Weights of a small GPT-style language model, trained from scratch on English Wikipedia.
Architecture: LayerNorm before each block, learned positions, untied embeddings.
Training: a variant of Adam for these matrices, 628M tokens.
MLP neurons of a small language model. Each row is named by its layer, matrix (up: input weights) and neuron, and shows model dimensions 0-95. Each number is 128 + 24 x the weight over its row's rms, rounded and kept within 0 to 255. Numbers have three digits each.
After each neuron's rows, "fires after" lists the tokens most often just before its 100 highest values on Wikipedia text that the model never trained on; "fires on" lists the tokens most often at its 100 highest values on Wikipedia text that the model never trained on. A number after a token or word is its count.

L13.up797:106120169160117143097132182102132096144138121121129168098159120099103128097113140151131122181171086102160126147128086115131121199094142090070147108121182134136140127157124116140116087113143096130134119072144115126122131126123160097133101122138125179145109110109155145148114118129134130175
fires after: "re" 20, "ev" 17, "st" 10, "per" 9, "el" 8
fires on: "el" 21, "ro" 9, "ev" 8, "c" 7, "h" 7

L6.up331:176175100121106132155122129123135098122088186167145151142135112143157140113180148114118142141124163128124137094137146099119097142118112087106149129088131154104144152157148146129141133099130099125084124125101140139167119128119165121127112113090127103144080111116130155129128104126103137138
fires after: "| " 18, "o" 15, "- " 7, "\n" 7, "1" 5, "7" 5
fires on: ". " 43, "202" 18, "201" 10, "| " 10, "\n  " 9, "°" 4

L6.up1449:140187118143118147124098154086139103096137138129149141114161138121156136137129146150147125159152085152128155145150150118130142143075105097150123173105180152110111123121128155124130124111140083135136072113110160141196112097100144106107109087072087141168120121090127129130120116116103111176
fires after: "\n" 52
fires on: "- " 34, "| " 19, ": " 14, "1" 5, "4" 5, "er " 4

L6.up68:166134068171119133113169094120143119140079138119159096167116102135146115084143155115123121111103154146126147129124139103131132102117107133115110129107108167104103153136145120140102129142157105158124140181120153161142115095136108111095128149110106096098084166079112131149089145135175167135
fires after: "E" 18, "An" 12, "U" 9, "A" 6, "M" 4, "i" 4
fires on: "g" 21, ". " 13, "d" 12, "I" 10, "Ge" 7, "ke " 5

L10.up526:096117145132153145106099145126126142158125113074157128078134119161106123114109130118129129130143170125138138126126144126132148159139143155124167136148107142131134137100140143114150128104121146123133185089160143149139132120097124147146131134100135145083132103122138118158104115149157136158
fires after: "to " 15, "of " 12, "the " 9, "St" 7, "c" 7, "an " 5
fires on: "con" 20, "ec" 16, "ar" 15, "w" 14, "r" 12, "st" 9

L13.up826:165152130118148143102146137115143082123146139168120170104133128107139107137124158122143138141117112122142154151171129117137147135157125116146147069114084149165114159126127126127165123122136121154099110151121130180146147142085108152133162123114114130064145156116123122082099088112146141134
fires after: "H" 19, "l" 18, "h" 11, "ar" 10, "L" 8, "al" 6
fires on: "o" 34, "in" 9, "u" 7, "ri" 7

L10.up292:131099137127131160125140089099157149112131110156102095100149127128102158109145137083133110147155083103124151142151135101126130128136150133127145101112158140146153135113139067157143127139181124157122134155134110126121134087110109119126144133136108139128109118148129151154057121142156134101
fires after: "c" 17, "C" 14, ", " 8, "th" 7, "to " 7, "Wh" 6
fires on: "al" 19, "en " 17, "an " 14, "when " 6, "g" 5, "e " 5

L10.up1377:104149147095106089161099143164150122118125161104192115140139178088131121136124141084129137117138165170127145145156098138116150104130125103137101088154134132099131170119141175125134151108089090153152119137123145114121162153120127125096164126117122170172150081093152131093114118126120140140
fires after: "c" 14, "m" 11, "te" 8, "g" 7, "am" 5, "ap" 5
fires on: "s " 20, "am" 18, "et" 10, "es " 7, "ents " 7, "am " 6

L6.up1508:154138098109095126159081142111125105125136157117148151110142117093151107135108137106121158126141147111139189125166161116147106161092087074103127118078158129151136128103094107149103132085137160111102132141152164118159135104108141131118125098072127130141109124110153156166123135134153113164
fires after: "\n" 82, "\n\n" 10
fires on: "| " 100

L13.up71:144157103123137105149136157129115098133143141129174158088111115128153126102143165132156105149156131138099132091119163120127140147144140113164141116112136146153150177179130138128165140081110098150094150152104128182099128094113100133086118137098103141098151102110116120127117140148141082119
fires after: "L" 24, "al" 10, "l" 10, "Al" 8, "H" 7, "B" 6
fires on: "ur" 14, "c" 12, "ad" 12, "ab" 9, "ous" 7, "ec" 5

L6.up723:075083140078127122132096132141169115114127133116145114109159134104132165116123129091120085165144138091088144135156166117135084110122152139116133159142135116107118162083119146129153123116131136146110094146104099153154159123098088145095166111149135143118126116123166149104100153133115188111
fires after: ", " 71
fires on: "which " 58, "and " 9, "not " 6, "who " 5

L10.up874:152141082109129133131148130090142106114131162143131134151094160102191123127129148111147132126134154134157133112123156147100141128144150134145177110165074169130080143135063188130132120093159090131115150171172154165141123145090125152117131117151107099128134119087135179085148133109120108103
fires after: "An" 32, "ich" 10, "N" 8, "is" 7, "l" 5
fires on: "a" 11, "k" 10, "d" 10, "g" 10, "su" 8, "ic" 8

L10.up1335:129110151127109182142095110084136083144174137145150083110140100108154149128131137078135159101133122125086166127127114146101075117167129156112139138142118151146119103126130140102119099132129100107140123125173106153137136125127122140095203126097099124103121144135135107080142110135164134146
fires after: "from " 21, "to " 11, "Qu" 7, "in " 6, "m" 5, "at " 5
fires on: "the " 49, "and " 12, "e" 10, "ay" 8, "am" 5, "v" 4

L10.up153:155114160136146141112183115085125152094160141114165096140133168108124119152137180103099129112126145164157144129084135104095182141115114118128150141152151098113096138164178111125151102111100078146139120123125111111113145131117128113141143120131124100098112151110131188167099131138138112171
fires after: "em" 19, "Ac" 17, "Ar" 13, "on" 10, "oc" 8, "c" 8
fires on: "ad" 18, "om" 15, "oc" 13, "m" 11, "ep" 6, "c" 5

L13.up871:133145157108136131116148138164138119129167138120135114105139130131095116115123127118110060159152120096090138124132110125157143101156165098102122133130128099153127181112131112155102078143162141148165108088132135094125150136131129173107133147162159126133093113145150131143144134088110112112
fires after: "18" 25, ", " 15, "m" 9, "°" 8, "form" 4
fires on: "and " 14, "6" 13, "E" 10, "also " 9, "er" 7, "ak" 6

L13.up1133:142161125139109130136080136160158128119138152105119110151130121067124118138127183100129126151123127108125151101165112117140123102131145131175094134149109092161136127124103161104139126100129115105134100135132116131102172124101124151103143117118105161164120082104168168102166127115115166123
fires after: "|" 59, "sig" 4, "s" 4, "." 4
fires on: "\n" 59, ". " 19, "m" 6, "n" 5

L13.up639:086159107104129109088103174150144104085123108157101144153071141111139147147112156119121130147105173160124159091129137069142130128161130102166129075136153144092113136088122133127137120119136111127116105105141117097097123112117153130126127113160125173153163129144169161111117119163140137135
fires after: "al" 22, "el" 13, "or" 11, "por" 9, "ou" 7
fires on: "b" 46, "t" 14, "ph" 6, "ev" 5, "oun" 4, "ion" 4

L10.up9:119206112173134114077143119097144090117105120158152140106140115135105130106122178093118157117145144135120146111139163108162121116131166119186127087138106144110112123127199138106134182082120103103141122093128143193141162118129095124141162133120162086128113089154112124084103112134097152145
fires after: "h" 23, "H" 18, "er" 9, "d" 4
fires on: "it" 34, "un" 14, "ers" 12, "oc" 7, "on" 6, "op" 5

L6.up1152:108164137128139187111138103111140118054130186127121175084140105143136144117122130113150105151151124125098117114146166162126083152124119142105144135155092109097146114116136160137157141101142114141140121110128105171145155105129112104084149137125118109153096112129125134091115096136134108122
fires after: "\n\n" 28, "H" 13, ") " 11, ", " 8
fires on: "is " 67, "= " 28, "\"" 4

L6.up1143:100172122111130133142151122123140085129120093135127135129103102110163164158118146121124099152124099113105155135128185102130101122141126150108131131100160116134129178077101146144134143116161134152122140137130168138153086091120150132091110099119137118147165128120131103121126144131123171097
fires after: "\n\n" 61, "\n" 7, "i" 4, "B" 4
fires on: "= " 35, "==" 12, "== " 11, "- " 8, "th " 7, "y " 4

L6.up1309:139125114126134156148106105108123126121078149162136141160148101122133117155168147097138088149125116110135157153161141099136095130113103114089117153094115126062125142124120156114137144146188110174102140171096129138167125106128076125102113134140116083130136144103115169157094129121140136115
fires after: ". " 15, "\n\n" 14, "Y" 8, "O" 7, "B" 6
fires on: "The " 22, "In " 9, "ear " 8, "th " 8, "ther " 6, "y " 6

L10.up584:139161136111148157085074183133114121115153149098108146092122187142161104146106119122119075161121155113138179098107154100133115161145108097124140143124140144117129123129123124098136145129141112128118140087118142146134157129157140133117148095105113124152154134131131143163126106140116172137
fires after: "\n" 20, "\n\n" 10, "|---|---" 8, "- " 7, "|---" 5, "==" 5
fires on: "|" 20, "- " 14, "ep" 9, "d" 8, "H" 4, "| " 4

L10.up670:143120106119129091126147146112149121089125127133109107088159146103149151105151130172133096136101174092153105129169108127113109142157113126103103135075145151140139146112146128110152128085105100180139152115151107164101114117163150113135099121135108127140162118130100131127140129160165157119
fires after: "D" 14, "St" 12, "Ch" 7, "ch" 6, "o" 6, "ond " 5
fires on: "r" 52, "ch" 11, "gr" 7, "ation " 4, "d" 4, "k " 4

L3.up1052:137174135124159191130118131140095102115139144134118118110144114128168114108153145135142095167126136153136145095144125130150142159137115118113165135140073151127135107126126142141161127116103103109122139147133055125141178140137112148084097122094136150156132120129152156127119144131123135126
fires after: "=" 30, ") " 10, ")" 5, "t " 4, ", " 4, "er" 4
fires on: "\n\n" 52, "is " 25, "was " 22

L10.up857:129150108131158133102189170119143171116157109079137146126106158084111145093123128118114136128135134177176133066130154122092149130132104083113162148125099141171126129125118121125120120108120114145134155150095111144129125132171177133119133135152143134112111126128127153145118122148108114135
fires after: "Ar" 16, "em" 10, "D" 9, "_" 7, "ex" 4, "El" 4
fires on: "ch" 14, "c" 10, "Inter" 7, "oc" 7, "{" 7, "m" 6

L13.up1274:097130126122119128129113139116168065108179152121152181153126106116161136129143140092145066159099109146097160114106202150094082146143154126165150084142115153115123130125135114115105124128082124124105132142109110139138127121107133160110163148128134128153110166114129141117092148157128143130
fires after: "N" 24, "I" 14, "n" 11, "the " 9, "al" 6, ", " 4
fires on: "e" 16, "United " 13, "on" 10, ", " 9, "t" 8

L13.up204:111119168125142135136101107094141114100157120084124095168110145111127137122088131117128115143164130170145138145140173129120128162133133123124121137169120109122164132105115133122118120104148123133103142180141114180128167121112091114090142172149085153097088140139132083154128124096130154115
fires after: "g" 19, "N" 14, "F" 12, "the " 10, "G" 8, "b" 5
fires on: "am" 24, "o" 12, "l" 10, "ear" 8

L10.up1343:095148136113138150163097130158122146132112178138145100086133161134147144126125136142099080136174135100142123103117159122126152117111121116116116100140105151138152099151125151103153109138170092114143108120114110116156156099121148144135122138111071116141107107114185130099130107165133164108
fires after: "\n\n" 22, "Au" 14, "\n" 13, "di" 7, "on" 5
fires on: "| " 35, "str" 14, "ian " 9, "om" 9, "d" 7, "is " 6

L6.up613:096114093100127134130080142159156095121175157140173192132151103151134160140118133139112120125156126078111133156107137127178097154139168131137136123130159121143179145089134147143125073139118142096099104097125104143153160127075117138092127131115126139126115139168136133083146115149121132134
fires after: "." 22, "). " 10, ", " 10, ". " 9
fires on: "\"" 25, "\" " 19, "(" 14, ") " 10, "|" 7, "and " 5

L13.up1067:160118098127131150093156149091108131128129123102101163110132188119145147095136174159162098105143125112149139158119093113154083154148124129113127150139133140151107135104138096143144124092117132142123125075132078164161101105154109132146136066122105127149128142112137140131123129099113135162
fires after: "st" 26, "el" 18, "re" 7, "ec" 5
fires on: "op" 30, "ep" 8, "an" 7, "t" 7, "or" 6

L13.up409:137129133120141134151107131115166123099159095172104116133068168102145139132112161140104139114127126170138165139124144114127118127117153139162139141147105100132126150111117121143145163080159071145125095075142140102139156113117162141147144085151133073128107140125126141093115074203127110153
fires after: "or" 21, "ter" 10, "al" 8, "el" 7, "t" 7, "por" 6
fires on: "t" 18, "y" 17, "ig" 12, "es" 9, "n" 7, "on" 5

L10.up1161:128156183140149109156095156085167110137074117129151111079119096133129139125116133104130122136134129107041158099137150099158127164131155142129139121156109185120101159121100140131140137085125110159122139086167087107148121097137143128125128155113127112103150158125117099134097138142098121113
fires after: "V" 31, "v" 14, "ir" 8, "ra" 4, "av" 4
fires on: "il" 26, "th" 11, "al" 10, "g" 9, "er" 7, "ic" 6

L6.up119:127171149105126147143126129102155156121134147109136085117123125126097094112156120117144123111136099140119119098139136082139055158139096128114132138175119115091103121157129163108100134102116142132109140127119159123148143157164106134118145106114107173139099106138125190147152139118124152121
fires after: "==" 25, "| " 20, "\n\n" 19, "===" 8, "Y" 6
fires on: "\n" 25, "= " 10, "| " 10, " " 8, "5" 7, "ear " 6

L13.up1085:085153137122163142115116166122112098202080135152153133126149093101139178171087140120135166162090166157065121119150144138138155096111136107131121101123139174107136151116126124129134113099146129130126100120123119146147148156113155157080178146141145136118117110142121123153092137150117121090
fires after: "b" 12, "V" 11, "v" 10, "n" 8, "gr" 7, "pr" 7
fires on: "um" 38, "al" 11, "ic" 9, "op" 7, "of" 7, "ou" 5

L6.up250:142153148150120110116092097113206102137144092123141088115149142106143110132109109127110114121146110107104142108125128132153109144153139146142145152168129141125096118130123109152114095100152131175186111134176134108152103121156163152097123127110121125112099107120142143139153126129150153116
fires after: ", " 59, "\n\n" 31
fires on: "and " 53, "==" 20, "= " 12, "or " 7

L6.up1093:152112110117128155116129119158119137131138132110108110114145134107172118120148143124145125143123147135135143063116168115162133170124098095125157114132103174120153134133124159141106105107157099118087140119133140135126166130179130127154095110125080124152125143152135158102097102137131132123
fires after: "\n\n" 26, "\n" 19, "- " 11
fires on: "| " 51, "(" 11, ")" 5

L10.up1482:116146104102129154138089129128166139094139096155127129096137129115154135112127108125141161152133096134139114105134181100126098137127180135148116140156146130162100133126121118143107122079088146153147137083162169142127143067083153119089143100168101171128147115141136121139165107167149173083
fires after: "ev" 13, "'" 12, "l" 8, "d" 7, "re" 5, "bec" 5
fires on: "a" 33, "s " 15, "m" 14, "el" 11, "l" 4

L6.up1077:127180119141124133120098099112123072143121152121110093146161131119162165121123135140113090160129149102111098118150135093141116128128152149117132108159126124124146155129148141140091074120196106187125097189126123132148125119154139120116128106114099136137110143134123149146123099137115127136
fires after: ", " 76, "\n" 5, "), " 4
fires on: "and " 86, "(" 6

L10.up770:156113106118127151114132113066138134153121133132140115129151137109126123111122149149112145115143105150130155139111160145137142118172131128128135127155124136106131156169139131167117116096149100149130125160118121172146136117123109074094105114096065174114151111111156175127092132135085127127
fires after: "M" 24, "D" 15, "S" 15, "Ar" 7, "Can" 5
fires on: "c" 19, "A " 16, "el" 8, "m" 7, "N " 7, "al " 5

L6.up496:129076119146106150118149128089150146113112141110155100150146124105144135114144135093127130144163123152120123100143175118135089134078148108135117139149123132149110145139119080131132164111151113139137122160130160176148142134121101133056129153125128142102094096124134132137099124135179139102
fires after: "==" 18, "O" 8, "S" 8, "M" 6, "===" 6, "A" 5
fires on: ". " 35, "\n" 17, "E" 16, "'" 9, "an " 6, "ary " 4

L10.up1481:137085115140139135106164092086130142161117126142125149149121167118118127133167118140116147126098125123107096132158156137151083121139130117112101109120165117103110156155114141118112145131130109137135117109155154157125095092148105112116115165124075109137147144089118105146074144123154143110
fires after: "R" 73, "P" 5
fires on: "ob" 23, "iv" 22, "ec" 10, "N" 6, "es" 5, "i" 5

L6.up861:178109114117128100136110128132132131079138172104121138136089139120126092109100104136115108157162126093155149156181174115142143137121100077115140115133138101138134148142112131101118120092150110101116139111155143161172128135117132136136175069108127176166089138102132131145150137138138138095
fires after: "| " 45, "- " 39, "\n" 6, "===" 4
fires on: "202" 21, "201" 21, "199" 19, "200" 12, "198" 11

L13.up223:090110163141157155152144106118132079095153144170165100125079124108117142139142154170139099122131118105101124140141153122103169143140082148128162150106146155096118149103111153167121107112130090193171047106120101121137134115155138111092183121119140122132133135079121151127146126162096107094
fires after: "em" 26, "m" 9, "M" 7, "min" 6, "in" 6
fires on: "i" 23, "on" 13, "ing " 12, "e " 5, "it" 5, "er" 4

L13.up517:117137157100112153106133172170155094090149128147162128138172078114125168097127145121142130139160157142128142142164146095134142146148119091127134078165157120106112154131141137170140131096128140091146127113122082145106120097109102122111156123156132153138097171129132157095107096112145159095
fires after: ", " 46, "\" " 6, "\"" 5
fires on: "and " 72, "), " 7, ", " 5

L10.up219:147185103142144122105142121064150124119138098149111075079096104133141118136145134102143120122120145097118103117124131135093072103119136108093140109100118172105128140087167134127146172138147128170144081092131164161149160154145084090151122106082108110095139103099131153118129152140154132138
fires after: "H" 42, "h" 13, "y" 9, "dr" 6, "w" 5, "| " 4
fires on: "ar" 21, "d" 15, "aw" 12, "D" 7, "l" 6, "ol" 6

L13.up932:150104135121155159126096138114158100093139198132132126131130180108179133122145145141136112134091172125140145135157121085142149136125133124076139129083137121142105150139126141100126148154140128171094119159110098130174104142142111140143104097129151139129137136137111141125135119143125116132
fires after: "e" 23, "F" 16, "are" 8, "f" 6, "le" 6, "E" 5
fires on: "es" 17, "er" 17, "i" 13, "R" 9, "en" 7

L6.up152:151149128131120143136065154138140160108097163096087062155137158106118128127113134091131127144141141132121130080134176103147118149118101078119137136164110113135119114148092155150128110115145147124113109156126170150101155102143085118106133114095120120127135116122111128148124100129142138139
fires after: "==" 91, "===" 8
fires on: "\n" 97

L10.up49:145088111096143154138071141111140132117143131108149102089144128131118141105118156104105112114111143117154154155134186171113144108098123094124131048146135141133106112097123108099129136147114140110102151143125100126159184088098142120163170127110111117156145132135167177157076119157151137127
fires after: "C" 30, "c" 7, "the " 6, "th" 6, "m" 4, "T" 4
fires on: "ent" 35, "an" 15, "mat" 10, "en " 7, "ot" 4, "an " 4

L6.up210:086159123086116138161100135145159091115161134088129094086135144110123126097133117065114138164138122089133133149157186084122091157144129114111138107131142104107104117080115109137121149106127152149160107091145103113124149130115155147116199071148130153154138142127159156145115131134191143110
fires after: "==" 48, "\n\n" 24, "===" 15
fires on: "\n" 31, "==" 29, "\n\n" 25, " " 7

L10.up393:150118130133136134106149123114088118164121174111127128179143092077164130123106154110113116136125143191128144115107131148108087136167151137118118116139173138095144116125145145131134104136127108111177141120131122149155140124116143114088115140085124113136117131120113120089133122078135164138
fires after: "P" 62, "A" 13, "{" 7
fires on: "i" 17, "e" 12, "et" 10, "A" 8, "at" 7, "k" 5

L10.up840:121135157149112137107103117145084149138102128149134143146126134113174149095135165147143120121118131158085123164118159116149100125135132058094153110113149184088149146120130152122113165108130082143157149129115105166144164112139111079078160127112111112123129095089109086126106179160141119144
fires after: "A" 21, "P" 10, "V" 9, "us" 6, "R" 6, "di" 4
fires on: "v" 27, "ti" 15, " " 11, "s " 7, "et" 5

L3.up614:118146123159136097099101119095149122151106103173151143076117111128164167110107119133138156132120146095115117137140133138153111170130215143110146132154166151138132167073126117167151150121114098129148104102162128174121148162089137122089124106161150151128100125084114117121147112122107200142
fires after: "s" 14, "l" 13, "c" 11, "p" 9, "rec" 5
fires on: "over" 35, "ong" 33, "ite " 20

L10.up1294:116112129108104120144116127102122164113137148103122094101129121151123074090131129107113104196176150144138158141166156133115122174105118113127131168131155125146147138087134106147138118125101124150139128098172146149136120102162124085100164068116144171113132118138126125140155119173147118105
fires after: "==" 16, "\n\n" 13, "===" 10, "On " 7, "In " 7, "Tr" 5
fires on: "| " 15, "r" 13, "L" 12, " " 8, "197" 7, "H" 7

L13.up865:145144154164138124124163134097156124122141142108144119080104144101102115109072116142124080161136098104151166058092142113122139147179128165140120145210139143105091139109135120153156168139127112153135103085146137130129130154157168087113117103125132126143114115135110162172111147137115115145
fires after: "d" 33, "ep" 15, "per" 11, "pro" 8, "Pro" 5, "re" 4
fires on: "et" 32, "art" 15, "for" 11, "a" 10, "bl" 8, "gr" 4

L13.up484:116130144111153136145173118088114113129146123117105106141134103076150129144087167141129116155108140113132183098175138150171111137120190141149154135153155127121127129112108146137138086115158121180098138110159116129113152106153073127093086110102105150113119161136113091147124159164173092109
fires after: ", " 16, "(" 12, "Al" 10, "al" 7, "of " 7, "ur" 6
fires on: "b" 34, "D" 17, "R" 9, "B" 8, "N" 8, "d" 6

L6.up379:141156094158111138144118147112160129139119127125167128162144110088159099120115143124146095139093153125127160099091162131121108103112100139100117121090129132109126150140146125132115122149164133168144139188116167105187109122152069153127121137105115087130072138104098133125085137137165140125
fires after: "| " 55, "- " 9, ": " 8, "\n\n" 8, "= " 4
fires on: "J" 36, "N" 14, "U" 8, "B" 7, "An" 4, "P" 4

L13.up377:145104130112123129133174162114120113094148153122133073151137147117127085102111141123126150097102135159126136165169139141106123106127136070148090092111154124109149173165134102103154109097088138178152110142145127133124129110111130135107176162119075142138075109146146109092111124125160122132
fires after: "the " 45, "om" 12, "Fr" 11, "The " 8, "w" 5
fires on: "en" 24, "s" 11, "th" 10, "om" 5, "ear" 4

L10.up656:088171129151171155133134158127173138093165121078134141144063160132147086150135124139149172112135065161097110102113091152149039084138152157113170139128114132110161128087141146131125157117137134142137133118128166165130137159127143103126079139128107085114138145107116127105111102123138152130
fires after: "H" 14, "y" 13, "h" 12, "e" 8, "i" 6, "a" 6
fires on: "y" 14, "h" 12, "o" 12, "d" 9, "ey" 8, "he" 6

L10.up839:112100143159149118131137113125133114080156154113118143115158115141107148160128114117156143151095135138148120117153160159100137165132113133139167153137110168140122115128121138126134074123086120161092123102167106152148099097127114114119157151150109143073084140115125127138124105141145152140
fires after: "the " 13, "f" 11, "l" 10, "(" 7, "D" 6, "er " 4
fires on: "ate " 16, "R" 15, "a" 9, "and " 8, "18" 6, "17" 5

L10.up75:100134117100153167128112129118149141075146119118137105100109139142147141120096145135105104158126136183098103123137181123136182143152106142133165085194155121101118142102128100097109094114140134164146111144145113106160116122135136121053152165113134143107142136112152178129141123150112091143
fires after: "m" 15, "ann" 13, "em" 10, "aj" 8, "im" 7, "n" 7
fires on: "oun" 19, "er" 14, "it" 12, "or" 11, "o " 9

L13.up1045:119127117129121126147147132149122072086128140117167079179143138094151121109084104160160115114129101138126090124157124158111109156129147110091110107094158172107117144148102105102126087113118113171171139169173121141116140122121105143110140141078067148134132127100153123119102119150172125111
fires after: "\n\n" 12, "Fr" 9, "h" 9, "ch" 9, "s" 8, "his " 5
fires on: "| " 17, "ar" 17, "ear" 15, "s" 10, "en" 9, "on" 7

L13.up447:165135137097131124115104117146122138140140120106119146151147109118144127140150191122154126152118124143122128150095145164123126154126151058111186074115124097115082105137106094094134143129156133153139172104117092147145191134098108139116163097167132167134160123153163134115096112108120114102
fires after: "l" 12, "li" 10, "ty" 8, "L" 8, "A" 8, "y" 7
fires on: "p" 26, "ang" 17, "f" 15, "ef" 7, "il" 5, "if" 5

L6.up1428:099165130120135147099086133158136136067137160124101074134159124082146136117151122107140110168118104131130119109171128134103131149090157111120137122155098112145113109141085122168109113118138111155089106112096129139136170083137140151140191094160088129114137104155123115103128108124109123104
fires after: "==" 58, "===" 6
fires on: "\n" 53, "and " 9, "202" 5

L10.up398:122080109146114148121168114106126090080098131140147118137146128134120146106143132179165120129131113149127167126109147164149085108105177105099089141146127138108135124147151167161155148128184109153080162143124114158124125141136088141102159157089069166146078159095109118090113134128144190104
fires after: "/ " 26, "| " 25, "Y" 4
fires on: "(" 26, "A" 20, "Y" 19, "| " 11, "b" 4, "G" 4

L6.up277:141087094141122118152121117102150122128109156142120131141127105092130107088122136116148125135130126143128148121151117130148125166143122115102125177066100116081114184110127163131163166120138086152117116173113126150178151166139074140065124120072104133132083090114129146166107140131098150153
fires after: "D" 15, "S" 14, "M" 11, "B" 10, "I" 8, "F" 6
fires on: "F " 30, "R " 25, "A " 16, "to " 8, "I " 7, "L " 5

L6.up376:078113110140101106147091089122165103112171150168121121113120099153107160140164118132133120176160153119120104185118120129096111158092142120131127139136105135124110124094185132121116144086103109121125135129115095151141126108135137148113155161123115149128134140147175119159146071109103163140
fires after: "1" 21, "2" 14, "3" 10, "| " 9, "4" 6, "5" 6
fires on: ":" 31, "–" 25, "-" 5, "first " 5

L13.up1478:131109107126140139119143156103188133110140127157102163111108139135166166141144160079162145102149143147109142137162129160187087179139204137149175090120132161121082155131110134124123162076089083113138123121155104131162138110137135134125153111130139128151132156128124110102146175153150109139
fires after: "us" 22, "t" 10, "k" 9, "os" 9, "n" 7, "o" 5
fires on: "in" 28, "on" 12, "l" 6, "n" 5

L10.up1178:109130163100132112118140122105114139138140131136180163079109135140130113112135095140135146117116088122094205118144120115122107144151159103159137166136137114150126163136118078130158095101144154135114109075125140120133124093155175112158115099119138190162114115141126081142111121154121115096
fires after: "re" 22, "gr" 17, "ev" 8, "fil" 8, "com" 7, "ex" 6
fires on: "ad" 21, "qu" 13, "m" 11, "par" 9, "el" 8, "h" 6

L6.up694:145125117100162136108156125119115124134135139181114123140108113123198104126118145142137144153114130139116160117155124143165117128156152099132128147100162142126150168100147133172123141149133076108130082094133135157132136154098133066160095056130118137137107129102147103101147165121153109116
fires after: "4" 12, "2" 10, "9" 10, "3" 9, "6" 9
fires on: "9" 30, "8" 13, "4" 10, "3" 6, "2" 6

L6.up1281:151115125148123141116126166124130127103073141125134139155147118079168108061125128103146058132089164134147159129085154172171080136119117135108118115108131101103115152129133128122088124156153095168133115181101156102174157107122100115147102111118103098120085139116121132128108130130169168135
fires after: ". " 31, "\n\n" 11, "==" 10, "- " 7, "." 5, "| " 5
fires on: "M" 16, "Af" 12, "N" 7, "B" 7, "Ac" 6, "Mus" 6

L10.up776:136132099124156141118110109104142116135120131106096161169131132105162084120145155158140129114074102136139113120170107169166101145173136116128133143106129141138142159155128157119113151141130056141153133149160152117157134145135124141120098104146081092114100133097113152088151131131122164145
fires after: "3" 18, "5" 14, "2" 12, "le" 8, "′" 7
fires on: "9" 12, "2" 11, "a" 10, "x" 10, "6" 9, "4" 8

L13.up1030:142102149124130136063146116085121136138072143126157114133110142137173115154147137102160154098156151123135173127177143147145075108143137086129171151127150139099143163110106124143176144050161083101124066158090167141140146121066140117152145100096139123115135149141149140112126148155118126129
fires after: "er" 15, "t" 14, "os" 7, "rig" 6, "or" 5, "O" 4
fires on: "s" 25, "t" 20, "in" 7, "es" 6, "z" 5, "n" 5

L10.up1313:163100145096131142104126119075131137140113116141146085122120143104129133066155150105144069143134109205150168136154160128139132135168104153075143133141129139112131108129093153123129129100102130124109173179118102142148107116133065105083109101129107099072136121102126116122113138153182143134
fires after: "E" 31, "M" 22, "D" 22, "A" 9, "P" 4
fires on: "r" 29, "d" 22, "c" 17, "av" 10, "t" 8

L3.up1109:151112124109145171107119137118143118117145128141180128122152108081130121070157121162156119146097111167139161084151140104129120124122112091110154182097099118100120137136099131124125155101100118143100140150117109125174171138139147151070140090144129139157062114153136169116116135127148134125
fires after: "=" 35, "(" 9, ")" 5, "er" 4
fires on: "\n\n" 60, "(" 21, "born " 10

L13.up632:125145141100132184096145136172150133108087128159140120122120113133117117071135173106122076118128116165103114154166140158186100098141148135089105136162089145122129142112156128129099141093103115163104043168140105183138151115105098107111145119090121107117123138140115114133126146166135139137
fires after: "T" 12, "R" 11, "B" 9, "3" 8, "D" 6, "M" 5
fires on: "r" 33, "un" 14, "s" 10, "ar" 8, "g" 4